Part of a small language model's weights: width 192, rotary positions.
MLP neurons of a small language model. Each row is named by its layer, matrix (gate and up: input weights) and neuron, and shows model dimensions 0-63. Each number is 50 + 10 x the weight over its row's rms, rounded and kept within 0 to 99. A neuron's up and down rows have the sign that makes its largest values positive.
After each neuron's rows, "fires on" lists the tokens most often at its 100 highest values on Wikipedia text that the model never trained on; "fires after" lists the tokens most often just before its 100 highest values on Wikipedia text that the model never trained on. A number after a token or word is its count.

L6.gate148:45 25 47 46 47 40 45 66 55 39 45 41 55 47 44 47 39 47 61 54 34 55 45 62 57 63 58 31 33 38 42 37 52 35 54 45 50 63 60 51 49 59 48 62 33 59 54 42 45 36 58 40 52 26 49 33 51 52 76 46 52 43 57 55
L6.up148:41 53 68 44 52 46 50 49 64 58 35 22 40 64 52 50 55 68 47 53 52 47 47 68 49 47 57 47 54 66 26 55 41 64 33 37 60 50 32 49 51 49 45 63 66 55 46 43 52 47 53 36 43 68 43 34 38 58 57 48 53 56 59 68
fires on: "," 50, "–" 41, "." 4
fires after: " 1" 16, " 0" 14, " 2" 13, " 4" 6, " 3" 6

L4.gate646:56 41 42 39 52 46 37 46 37 56 46 69 37 67 41 63 33 48 52 48 59 28 63 38 47 39 41 32 60 41 27 36 45 61 35 38 53 39 64 50 46 46 64 43 60 57 45 47 40 46 60 35 75 47 34 46 52 47 59 51 52 70 56 48
L4.up646:40 49 53 27 47 53 50 34 52 44 44 55 77 48 61 62 51 48 46 56 50 57 52 55 43 56 36 56 60 45 34 51 50 54 56 40 62 33 37 38 39 57 57 37 36 48 64 62 45 43 47 49 60 55 37 44 46 31 46 61 59 43 48 61
fires on: "6" 26, "9" 17, "7" 9, "8" 8, "." 6, "0" 5
fires after: "," 76, " to" 4

L6.gate607:56 53 48 38 57 53 62 29 56 43 62 58 54 41 43 48 49 51 60 57 60 54 62 46 31 48 43 64 45 51 43 28 45 50 48 44 38 49 44 49 51 63 50 51 58 57 47 32 70 42 34 59 31 64 47 40 39 42 44 50 39 58 33 49
L6.up607:38 53 66 53 37 62 41 40 40 42 33 41 43 83 55 54 62 61 52 62 42 50 72 42 43 56 55 48 38 63 41 50 45 40 65 56 47 67 50 47 71 55 49 69 36 48 72 63 40 52 62 49 46 32 63 53 30 59 55 62 55 42 39 38
fires on: "\n" 100
fires after: ")" 26, ")." 11, ";" 8, "." 8, "\n" 5, "or" 5

L4.gate58:38 40 39 60 44 36 54 46 38 59 52 43 57 58 62 68 58 39 54 45 67 70 59 56 37 44 39 27 42 47 41 46 56 44 45 56 35 72 47 42 64 32 34 44 50 36 58 63 48 49 36 33 53 38 53 49 44 41 43 55 50 45 58 38
L4.up58:34 78 39 52 56 65 59 58 64 56 64 45 52 51 47 67 67 60 35 65 59 71 45 54 39 48 61 44 65 44 62 59 56 56 35 49 56 42 55 68 61 56 38 74 59 51 56 48 42 46 48 66 50 47 60 45 49 35 51 58 58 69 39 66
fires on: "uk" 23, "ch" 16, "ul" 9, "ett" 8, "ure" 5
fires after: " s" 31, "z" 19, " res" 5, "S" 4

L4.gate746:52 50 54 46 55 49 41 38 53 50 61 46 44 58 75 59 36 41 34 55 72 54 48 45 62 35 54 23 61 49 49 35 41 49 49 61 36 64 63 50 46 43 61 48 69 42 61 37 33 37 49 60 66 53 69 40 46 40 43 52 46 55 40 53
L4.up746:47 43 55 36 48 47 54 54 38 61 57 58 41 54 44 48 55 65 44 48 53 44 65 64 47 39 54 48 56 53 36 49 42 39 55 37 66 60 53 42 28 68 49 41 35 62 57 65 60 62 45 26 66 50 42 47 60 42 56 51 37 33 58 46
fires on: "\n" 58, " \"" 16, " |" 5
fires after: "." 69, "," 6, " that" 6, "B" 4, ":" 4

L6.gate575:40 33 34 21 33 66 52 50 69 66 48 37 33 34 57 38 46 48 46 46 46 47 51 58 38 59 41 48 53 54 48 38 55 37 44 54 69 45 57 65 62 50 41 66 27 37 58 52 33 64 48 61 65 45 53 35 53 42 46 47 45 53 70 51
L6.up575:69 55 53 50 56 59 38 49 58 72 66 52 63 45 62 60 52 67 78 32 59 36 53 48 45 51 49 64 44 65 38 46 35 52 52 54 46 45 43 57 63 54 49 63 48 41 56 51 54 75 32 67 63 49 71 40 39 63 47 57 52 50 45 55
fires on: "|" 22, "ou" 11, " |" 11, "ob" 10, "-" 7, " ch" 6
fires after: "\n" 29, " D" 10, "B" 5, " d" 4, ";" 4

L4.gate331:61 47 47 46 41 52 65 45 39 41 71 42 51 46 53 54 47 37 59 47 46 39 57 44 49 57 37 33 58 51 37 28 52 45 49 43 62 55 31 44 68 43 44 63 35 49 37 45 68 53 23 40 56 41 60 45 48 72 51 60 37 46 62 35
L4.up331:52 67 50 35 48 68 42 53 51 43 71 37 60 50 56 51 60 43 48 47 36 56 57 54 43 62 47 54 65 46 52 50 28 36 43 33 48 41 41 53 59 58 48 63 31 58 51 55 58 67 41 39 59 50 50 34 46 58 64 71 31 36 35 51
fires on: "\n" 69, "," 23, ";" 7
fires after: "\n" 69

L4.gate510:25 45 60 36 30 68 55 53 51 49 53 35 51 48 26 45 48 42 69 73 28 41 54 47 48 69 66 56 37 36 46 56 36 56 53 41 59 52 41 49 58 54 50 56 60 51 42 49 60 47 43 46 60 53 63 55 40 50 46 42 52 51 39 69
L4.up510:45 48 76 57 37 41 39 44 47 58 47 55 43 42 40 59 58 40 50 52 47 46 54 37 55 51 46 35 47 65 56 65 59 40 48 52 49 52 47 53 46 57 53 47 35 61 49 50 55 35 48 62 64 51 53 52 58 41 61 62 37 45 35 39
fires on: "\n" 67
fires after: "\n" 67, " |" 7, " (" 4, "ade" 4

L6.gate63:29 38 56 42 59 30 65 54 45 47 44 42 45 57 45 48 33 51 48 51 48 46 40 49 43 52 64 46 45 42 37 53 28 57 53 27 47 55 54 47 52 49 71 47 44 23 63 34 69 40 43 21 58 44 52 55 48 41 39 51 58 46 49 69
L6.up63:37 70 50 46 57 32 54 61 41 46 49 48 41 58 52 20 33 57 52 34 33 33 38 64 56 61 45 61 61 40 49 43 35 56 53 43 53 47 49 61 44 49 50 60 30 48 50 66 62 62 31 53 60 63 51 57 53 61 41 48 54 63 48 45
fires on: " n" 25, " 7" 12, " 4" 9, " 8" 8, " 5" 5, " 6" 5
fires after: ";" 26, " |" 25, " (" 6, " the" 4

L6.gate594:37 40 44 48 46 49 57 35 42 45 51 39 49 54 62 31 41 57 43 50 60 53 48 63 53 33 43 64 69 47 65 56 46 55 50 46 46 57 58 40 55 62 64 55 51 39 64 65 61 49 44 45 64 39 52 44 60 55 46 44 73 54 50 47
L6.up594:51 61 55 48 23 49 53 43 55 43 51 21 40 63 50 46 68 58 50 48 51 54 58 55 44 46 43 34 54 50 64 43 67 50 48 44 46 55 29 45 33 43 51 52 58 33 30 54 48 35 41 28 45 50 56 36 50 71 49 55 50 44 58 69
fires on: "–" 81, " (" 15
fires after: " 0" 20, " 1" 19, " 2" 13, "4" 5, " 3" 5

L6.gate720:47 52 52 41 56 60 65 46 43 45 60 38 33 59 58 37 44 54 49 76 41 49 44 46 57 47 51 52 59 41 55 52 45 16 41 39 54 38 39 52 55 49 68 54 56 43 39 47 60 61 31 45 54 37 69 50 56 48 47 37 54 48 59 68
L6.up720:50 58 64 49 40 51 58 43 54 45 40 47 59 35 59 75 60 50 54 42 56 49 41 36 56 47 52 23 48 64 27 63 33 57 46 41 34 44 59 54 57 52 55 44 54 66 54 39 41 67 47 39 41 46 59 45 62 48 51 45 49 35 47 57
fires on: "\n" 81, "|---|---|---|---" 11, "d" 4
fires after: " |" 83, "\n" 8, "-" 5

L4.gate167:64 41 50 38 47 48 56 46 46 43 72 55 57 46 66 58 46 54 48 55 40 32 51 58 46 47 68 44 41 47 50 61 34 47 49 54 42 45 50 43 56 55 42 40 37 54 65 55 50 56 55 53 51 43 55 43 42 51 63 30 51 48 41 44
L4.up167:42 54 39 60 63 50 49 46 57 56 51 65 44 50 63 44 43 79 47 38 46 48 44 43 47 46 49 46 47 43 45 48 57 54 58 44 49 57 41 52 43 53 47 52 40 69 52 62 64 64 47 59 47 65 55 40 44 46 51 37 61 62 43 54
fires on: " ex" 13, "oc" 12, "ac" 11, "em" 11, "ed" 9, "ail" 8
fires after: " f" 55, " F" 9, " was" 5

L6.gate596:25 59 59 42 51 36 54 37 36 53 69 36 57 48 47 42 44 55 60 56 35 46 67 36 34 43 50 45 58 46 43 38 38 40 32 31 58 52 53 31 52 53 37 35 41 33 44 52 58 46 53 30 49 39 62 51 45 24 46 56 44 37 44 55
L6.up596:51 47 43 46 46 50 69 42 46 55 38 36 37 47 42 58 45 43 64 36 46 55 58 35 59 65 28 45 53 49 36 50 49 81 49 46 53 54 73 52 42 62 48 55 39 42 66 72 56 50 43 37 57 70 49 49 45 64 30 57 53 50 48 48
fires on: " " 88
fires after: " |" 72, " was" 4

L4.gate94:44 61 50 39 40 60 49 45 44 35 68 40 29 58 78 61 41 53 44 51 53 66 71 46 58 49 52 38 52 45 59 36 35 59 43 60 58 55 44 51 56 72 38 40 47 37 47 48 40 41 45 50 53 34 74 55 54 38 64 50 37 51 48 62
L4.up94:56 71 51 58 53 48 44 52 68 48 58 51 36 53 56 45 56 35 44 62 40 39 46 52 42 51 67 66 35 46 49 48 38 42 66 30 52 56 48 49 48 53 51 66 59 59 30 60 60 42 50 55 56 45 54 40 37 62 48 46 48 64 45 58
fires on: "M" 49, " M" 33, " rem" 11, "m" 7
fires after: "\n" 23, "." 17, "-" 10, " \"" 8, "==" 5, "===" 5

L4.gate584:44 66 64 60 65 34 39 61 47 50 50 56 58 67 33 39 47 42 40 53 43 42 56 37 52 43 58 51 51 40 42 46 61 49 52 36 53 41 52 66 45 47 47 53 55 55 46 47 55 61 58 38 53 51 37 53 47 44 43 71 39 65 47 64
L4.up584:36 55 52 45 53 53 39 53 39 39 48 48 71 54 65 56 45 58 51 43 53 60 59 58 52 45 53 57 59 51 49 45 35 60 50 57 58 57 32 34 59 51 37 55 43 45 57 84 58 48 45 35 56 54 52 48 38 64 50 55 63 70 61 58
fires on: "===" 85, "ow" 6
fires after: "\n" 85, "," 7, " h" 4

L4.gate430:44 53 69 42 41 63 51 50 34 47 58 45 49 38 61 61 40 59 53 63 47 61 66 38 46 46 51 40 39 58 51 47 47 45 56 40 44 24 43 62 59 56 55 52 49 47 45 44 62 37 25 55 66 49 49 46 60 46 51 66 40 46 61 59
L4.up430:56 66 47 56 46 75 46 56 58 51 54 41 57 50 67 32 60 46 47 44 57 51 45 43 48 38 48 54 50 52 34 46 56 54 65 47 50 44 44 53 53 35 48 65 50 62 39 66 68 45 49 56 47 44 55 57 57 58 55 59 66 63 50 58
fires on: "\n" 36, "l" 14, "M" 6, "r" 6, " ed" 5, "L" 5
fires after: "\n" 24, "===" 14, " O" 10, " (" 10, "-" 7

L6.gate684:39 61 55 44 65 37 71 65 36 46 37 51 56 48 67 43 39 57 57 54 33 27 57 67 35 61 39 44 35 55 58 42 40 59 58 47 40 52 30 33 45 35 50 44 51 50 46 36 74 51 38 48 59 46 58 31 47 35 48 37 33 29 58 59
L6.up684:42 49 54 50 57 42 31 48 39 42 57 57 59 63 48 53 62 57 44 49 41 43 25 59 63 42 71 37 46 47 38 51 28 56 45 53 55 55 57 32 44 38 53 52 55 48 51 39 53 70 66 59 56 40 45 39 62 51 54 60 48 37 41 53
fires on: "s" 30, "C" 19, "B" 9, " st" 8, "b" 5, " St" 5
fires after: " \"" 19, "\n" 16, "(" 10, " (" 7, "-" 7, "," 5

L4.gate527:47 48 51 40 41 39 51 71 51 71 53 65 38 66 63 46 58 54 30 62 57 33 54 42 44 65 57 45 62 45 51 51 46 51 59 27 65 55 42 38 48 33 39 52 51 47 49 42 31 55 49 59 50 77 58 26 54 57 69 48 68 42 52 64
L4.up527:53 30 58 53 51 39 52 43 35 42 36 64 45 40 46 28 37 47 70 53 38 53 53 49 50 42 69 35 64 55 49 58 32 59 65 40 61 42 71 46 30 54 65 62 57 60 59 55 65 54 56 59 55 54 51 50 44 42 51 49 54 62 58 42
fires on: " No" 32, "o" 25, " no" 9, "erson" 4, "ru" 4, "os" 4
fires after: " p" 24, " P" 17, "-" 11, "|" 9, " |" 5, " a" 5

L4.gate404:50 51 58 39 48 63 55 30 51 41 64 47 42 64 48 50 48 62 57 44 39 32 55 30 42 26 55 47 50 43 47 45 54 32 57 33 38 60 50 33 62 44 44 55 48 55 41 35 48 51 58 67 49 57 63 44 32 48 57 48 33 48 42 61
L4.up404:31 39 35 38 57 56 65 35 49 42 68 59 63 40 46 59 50 48 55 51 47 52 61 58 48 56 47 60 48 57 39 43 65 42 50 49 49 47 48 58 69 41 44 57 58 39 43 56 61 22 48 56 40 29 61 46 47 55 31 54 41 32 46 45
fires on: "\n" 100
fires after: "===" 25, "==" 8, " medal" 7, " ==" 5, ")" 5, "at" 5

L6.gate562:49 54 43 52 51 64 61 47 46 46 37 42 52 45 66 53 48 55 46 36 25 41 49 50 47 41 49 43 52 21 49 58 58 56 60 52 50 42 55 48 58 50 37 46 54 52 44 32 49 49 48 51 49 39 62 47 54 39 49 45 70 52 54 70
L6.up562:44 51 51 58 46 41 43 52 44 39 46 44 41 49 63 42 59 31 36 47 47 74 49 53 60 59 50 71 58 61 48 47 52 70 58 60 33 33 53 45 74 42 61 38 54 43 54 52 47 44 39 43 42 46 60 55 63 50 48 65 34 62 41 64
fires on: "M" 31, "\n" 20, "–" 14, " c" 9, "J" 4, "C" 4
fires after: "\n" 43, "==" 7, "." 6, "===" 5

L4.gate5:57 63 60 51 47 42 64 52 62 47 69 45 52 55 51 29 47 51 44 80 41 43 58 66 41 51 43 46 58 54 49 44 36 46 55 44 68 56 57 38 60 48 45 73 38 55 37 40 60 55 62 41 40 66 45 55 47 64 39 60 52 48 52 50
L4.up5:40 44 72 48 52 48 41 70 45 62 48 44 47 48 41 45 52 51 31 53 56 34 56 31 57 43 39 56 53 55 49 43 33 56 44 49 52 35 67 57 52 56 61 47 61 45 60 49 72 52 50 64 77 64 36 67 40 48 55 61 38 50 60 56
fires on: " S" 95
fires after: "." 23, "," 20, " of" 9, " to" 5, " and" 4

L6.gate553:41 50 39 46 41 49 47 52 55 54 51 56 54 43 53 47 45 49 63 53 44 48 38 60 51 50 82 44 54 26 41 54 25 48 51 47 39 46 53 64 71 53 44 42 49 66 55 36 50 49 49 45 46 34 56 46 56 55 50 44 58 57 48 43
L6.up553:77 23 58 47 52 40 44 37 55 53 46 61 53 55 14 49 55 65 55 46 54 49 49 37 61 47 58 53 54 58 60 44 48 47 38 47 27 39 62 46 38 43 52 52 49 52 64 26 66 66 55 35 32 62 58 57 53 70 59 46 54 32 56 48
fires on: "\n" 57, " |" 8, "os" 6, "ult" 5, "est" 5, "s" 4
fires after: " |" 53, " cl" 5, " Res" 4, "eb" 4, " W" 4, " f" 4

L6.gate411:57 21 54 43 51 40 55 53 47 46 46 47 55 48 57 65 48 68 54 41 72 27 41 66 48 55 46 45 29 55 54 37 65 39 57 44 53 40 66 52 52 47 39 47 45 58 50 52 54 45 57 47 69 63 55 40 46 45 56 51 37 38 59 47
L6.up411:49 50 52 58 34 50 66 45 48 58 44 57 60 64 62 42 39 39 58 48 56 53 52 46 37 45 57 61 60 58 28 30 29 55 40 52 55 33 53 41 54 61 42 55 49 53 62 46 47 54 40 35 49 62 48 39 53 51 45 45 52 42 54 59
fires on: "\n" 56, "A" 12, "r" 8, " r" 4, "R" 4, "iss" 4
fires after: "." 54, " M" 8, " S" 6, " the" 4, " B" 4

L6.gate36:41 34 39 53 57 51 39 49 56 56 64 65 41 65 56 47 52 36 50 54 51 62 53 35 49 57 34 44 55 35 53 52 46 54 61 31 41 60 44 67 59 33 56 46 55 52 44 55 47 51 56 46 43 49 58 49 46 48 57 50 48 40 38 60
L6.up36:63 53 46 47 52 50 39 37 47 54 59 35 47 49 35 56 64 61 58 60 61 56 55 57 42 53 59 63 59 51 49 62 64 42 55 58 40 53 39 54 46 38 45 52 43 42 53 31 50 52 49 43 51 41 45 44 54 53 59 55 45 54 53 35
fires on: "\n" 86, " (" 14
fires after: "\n" 58

L6.gate19:62 34 46 72 67 50 55 31 53 51 57 45 49 55 66 52 47 53 37 57 56 49 51 46 51 60 36 48 57 53 44 45 40 54 18 38 62 46 37 43 58 61 38 49 31 31 52 43 67 58 61 52 57 53 31 57 66 28 67 60 69 67 68 52
L6.up19:53 49 38 47 54 62 46 42 38 36 58 45 49 68 46 65 37 39 30 53 51 64 47 60 50 58 42 51 52 56 50 24 53 38 48 57 43 52 37 52 64 60 43 52 38 46 43 62 50 53 39 46 35 56 49 35 52 60 55 56 39 50 56 62
fires on: "\n" 49, "==" 29, "," 12, "." 4
fires after: "\n" 64, "." 7, "==" 4

L6.gate576:50 45 32 52 30 48 48 49 47 60 62 46 49 45 52 39 44 56 45 52 51 44 55 58 58 40 57 48 44 35 59 69 42 49 50 44 55 55 41 43 50 51 54 53 33 46 49 59 59 58 46 38 41 37 74 58 58 53 42 50 53 59 84 48
L6.up576:64 51 50 45 62 44 50 40 42 66 47 55 33 45 49 53 48 69 44 57 75 62 28 41 56 45 57 47 42 44 57 54 39 49 48 54 45 69 44 40 59 38 66 50 53 51 38 66 58 42 45 53 38 45 49 59 60 66 78 49 48 40 39 46
fires on: "t" 20, "n" 9, "le" 8, "ount" 7, "em" 7, "est" 6
fires after: " f" 20, " F" 12, " cap" 9, " Mon" 8, " m" 4, " |" 4

L4.gate647:40 51 48 40 57 47 38 63 41 48 71 52 66 64 55 30 45 45 48 60 45 62 61 44 42 58 58 56 49 39 50 44 48 48 57 63 69 56 48 56 51 39 45 60 50 34 50 38 63 46 41 39 54 62 66 38 53 63 43 53 52 67 45 58
L4.up647:38 55 64 41 46 56 56 52 54 45 51 57 55 45 52 43 48 24 50 54 44 68 55 55 59 43 48 50 59 45 48 57 41 52 58 42 53 61 57 63 64 51 51 60 30 50 72 57 46 71 53 38 50 49 56 55 64 35 48 30 54 41 50 48
fires on: "\n" 79, " He" 7
fires after: "." 87, "-" 4, "\n" 4

L6.gate524:51 44 43 26 39 58 57 50 53 56 62 27 62 43 41 42 50 50 43 63 54 44 55 30 47 57 28 64 63 54 53 51 49 32 49 65 36 48 58 57 70 57 43 52 58 53 33 53 54 63 53 46 60 46 42 55 50 34 48 51 44 38 50 39
L6.up524:58 62 55 66 47 70 65 55 42 47 53 40 38 35 57 47 67 46 49 48 50 66 52 61 53 53 61 56 58 51 39 50 63 32 22 54 43 55 29 53 49 57 50 37 59 52 37 58 46 55 39 51 48 30 50 39 70 32 48 55 51 56 62 56
fires on: "ol" 31, "ie" 15, "ro" 13, "oin" 11, " rele" 9
fires after: "v" 13, " inv" 12, " app" 11, "ch" 5, " bel" 5, " imp" 5

L6.gate440:51 48 49 60 51 58 46 44 52 39 32 54 64 49 62 44 47 49 43 41 50 45 62 51 32 64 57 49 49 39 40 49 43 51 50 56 48 46 46 50 62 43 46 45 55 50 53 58 55 68 37 59 59 31 55 46 60 47 53 67 62 50 31 51
L6.up440:47 47 60 53 51 49 36 58 56 47 34 43 53 66 54 51 50 52 40 30 56 56 65 54 48 45 29 49 63 54 75 59 62 43 40 46 40 48 51 67 64 50 46 52 50 51 52 69 71 32 53 55 60 40 50 49 59 37 38 43 71 62 62 56
fires on: "P" 42, " inv" 12, "uff" 8, " V" 6, " ent" 5, "ue" 4
fires after: "\n" 32, "==" 15, " s" 6, "," 4

L4.gate567:52 39 52 48 37 36 61 57 55 35 47 58 55 60 70 49 50 43 36 62 52 55 53 60 40 54 63 59 59 57 34 54 53 58 47 47 40 46 55 46 45 49 42 58 62 68 62 43 46 54 64 59 56 41 50 22 39 45 56 64 66 32 56 60
L4.up567:42 65 42 52 58 53 59 39 37 59 59 50 37 46 45 43 60 57 50 36 60 52 51 72 59 72 57 51 48 45 28 65 56 44 50 40 38 59 45 28 49 64 40 65 54 60 29 59 31 58 55 50 47 45 62 56 35 27 63 67 48 64 59 59
fires on: " Or" 23, "ro" 23, "at" 10, " or" 7, "ot" 7
fires after: " p" 27, "p" 15, "P" 14, " |" 4, "-" 4, " P" 4

L4.gate690:66 35 50 42 44 42 75 45 57 52 66 39 52 54 62 35 44 60 28 61 44 52 67 65 60 63 57 49 54 55 49 53 40 50 54 37 47 51 53 47 57 50 35 56 68 58 49 47 52 48 44 16 57 38 42 43 68 51 58 65 71 40 72 40
L4.up690:33 57 69 57 63 50 61 47 44 37 42 28 46 54 44 45 55 44 69 54 55 36 50 46 57 32 48 50 54 39 42 50 48 53 41 48 71 68 44 43 42 60 50 49 55 46 55 48 72 41 36 48 42 47 51 63 40 46 65 42 56 49 51 63
fires on: "," 100
fires after: " 4" 17, " 2" 11, " 7" 11, " 1" 10, " 3" 5

L4.gate635:61 49 46 43 36 47 53 45 32 69 66 46 47 60 45 65 49 54 44 51 57 49 68 37 48 57 60 48 58 44 48 34 45 65 52 44 44 54 33 51 51 63 43 46 57 53 58 46 60 39 49 50 56 62 39 28 26 51 38 60 43 25 49 45
L4.up635:48 61 51 58 54 51 53 39 49 43 48 54 55 75 44 51 53 29 33 35 72 48 79 58 39 64 72 60 54 43 40 34 71 55 47 65 55 47 52 47 41 33 31 50 55 43 72 73 62 36 63 70 60 46 46 55 45 56 41 51 61 51 63 45
fires on: "*" 28, "-" 11, "or" 8, "he" 6, "om" 6, "ob" 5
fires after: " " 28, " sc" 16, " M" 16, " bec" 6, " R" 4, " h" 4

L4.gate159:65 56 55 56 32 42 59 34 47 49 55 45 72 49 51 41 43 39 62 47 49 35 59 38 53 47 47 36 51 60 42 39 53 36 42 49 56 48 41 61 75 44 41 55 48 34 51 43 50 53 72 51 37 30 43 43 23 53 55 57 34 60 50 47
L4.up159:35 65 56 61 46 46 35 61 48 48 53 51 49 51 61 55 56 37 56 47 54 37 48 36 63 44 58 46 65 45 57 64 56 70 55 33 43 67 69 46 37 47 47 39 52 56 69 67 47 46 42 48 48 63 53 51 42 38 53 48 42 39 60 52
fires on: "\n" 96
fires after: "\n" 91, "==" 4

L6.gate737:67 63 53 26 52 49 53 52 48 48 53 39 57 47 74 35 47 39 43 49 54 34 64 52 49 59 64 33 62 56 52 42 42 50 43 35 52 45 39 71 43 52 46 53 31 46 68 52 62 33 42 35 71 59 57 49 55 66 50 45 58 52 61 61
L6.up737:47 38 33 46 64 13 41 27 40 65 41 51 52 58 41 34 47 47 59 60 35 50 76 61 64 45 38 56 55 66 47 55 22 61 50 51 57 51 52 24 44 57 46 45 48 33 41 39 76 48 53 62 40 55 35 41 52 44 56 62 46 54 58 45
fires on: " $" 18, " −" 14, "," 13, " 4" 11
fires after: " |" 27, ";" 23, " was" 7, "," 6, " 2" 5, " (" 4

L6.gate681:38 43 55 38 55 30 46 51 67 43 55 36 59 65 62 35 28 44 36 51 51 52 60 51 46 41 58 52 42 46 62 51 43 43 50 42 45 50 45 51 59 48 53 41 40 35 48 57 39 34 48 56 52 52 39 56 57 52 76 62 72 55 52 56
L6.up681:48 50 37 48 62 33 65 44 55 24 53 37 62 34 43 47 39 48 56 40 40 59 67 50 61 44 55 66 48 58 61 48 64 46 47 61 58 48 49 37 53 52 48 58 49 39 62 49 58 51 43 52 39 55 58 44 38 58 57 56 61 54 35 41
fires on: " |" 52, ";" 25, ")." 8, "one" 5
fires after: " 0" 33, " 2" 12, " 1" 10, " z" 5, "1" 5

L6.gate581:46 65 45 44 47 54 49 59 52 80 45 40 52 44 52 31 46 33 54 59 56 56 56 39 44 39 37 38 55 51 33 56 44 65 48 37 51 62 36 44 62 34 53 50 62 61 64 39 43 44 38 52 54 48 40 51 52 41 52 48 48 36 65 60
L6.up581:43 59 63 49 63 38 61 62 61 34 40 52 53 46 49 55 53 66 42 48 37 48 55 45 54 56 41 57 46 36 43 31 44 54 59 55 49 48 68 61 29 40 67 59 30 44 45 62 45 63 60 35 58 79 51 42 63 70 59 55 46 45 57 58
fires on: "3" 21, "7" 13, "5" 11, "6" 8, "8" 7, "9" 6
fires after: " 6" 17, " 4" 14, " 5" 11, " 3" 10, " 7" 5, " h" 4

L4.gate588:48 32 34 52 52 47 43 69 54 47 54 59 52 42 41 49 52 42 47 62 43 43 60 41 53 56 48 41 54 38 32 39 54 45 47 47 44 59 54 72 68 53 38 49 52 54 38 42 39 42 57 48 59 45 57 49 43 54 44 56 51 59 39 39
L4.up588:46 53 55 54 54 54 52 50 56 27 64 51 65 50 50 43 52 59 51 42 47 36 69 54 56 34 34 72 57 66 53 63 48 48 51 63 43 65 55 44 70 54 34 69 61 54 57 53 46 49 42 51 48 55 48 37 65 63 33 40 33 66 56 42
fires on: "|" 56, "\n " 39
fires after: "\n" 63, ":" 7, "'" 5, ")" 4

L4.gate4:43 54 37 46 59 55 53 57 47 61 46 50 36 37 50 63 28 66 52 49 38 44 41 42 36 31 39 36 58 43 47 45 38 53 60 38 56 63 50 47 63 44 54 42 44 71 50 33 54 48 35 41 43 39 58 41 43 32 62 59 49 47 49 58
L4.up4:54 61 20 43 72 46 47 35 34 63 50 59 54 56 46 66 38 51 51 42 33 42 59 32 55 52 45 71 56 57 64 50 54 40 45 44 49 56 35 47 55 51 50 63 40 81 58 49 49 73 58 36 33 44 44 53 52 67 50 51 58 49 43 47
fires on: " |" 34, "\n" 23, " Japan" 7, "ish" 4, " P" 4
fires after: " |" 40, "s" 6, "als" 4, "ore" 4

L4.gate64:51 45 46 52 57 41 63 43 48 59 72 48 63 29 57 34 39 52 39 46 38 48 53 48 61 52 51 40 43 41 42 41 49 71 45 66 59 58 52 48 58 46 43 42 42 55 66 45 45 32 34 43 50 54 53 43 46 52 35 45 43 60 56 72
L4.up64:60 45 43 45 53 47 51 58 58 63 45 43 58 49 60 35 61 50 57 44 59 43 46 47 61 46 65 51 41 35 39 53 52 49 50 57 56 54 36 56 48 49 48 55 54 61 43 41 51 43 60 60 41 36 43 44 17 43 39 73 33 47 51 61
fires on: "os" 34, "om" 21, "or" 8, "ar" 7, "u" 7, "let" 5
fires after: " comp" 21, " D" 13, " R" 12, " bec" 11, " r" 8, " cl" 5

L4.gate180:65 40 45 37 35 42 73 36 50 31 53 36 49 50 44 43 39 73 50 48 44 49 50 49 54 54 42 49 55 52 57 47 39 48 48 40 48 49 35 63 66 46 55 41 29 37 56 49 53 31 49 44 64 44 69 44 60 54 40 49 42 37 47 66
L4.up180:52 50 46 47 33 39 64 47 49 55 44 68 27 39 68 69 43 47 45 63 63 43 39 63 46 40 53 56 75 52 45 38 42 48 54 41 33 51 67 57 57 36 68 40 53 54 66 42 49 35 46 60 58 52 46 41 49 26 55 46 57 54 41 63
fires on: "r" 23, "iss" 16, " No" 10, "n" 7, "ul" 6, "ict" 4
fires after: " M" 13, " S" 12, " v" 9, "-" 9, " C" 8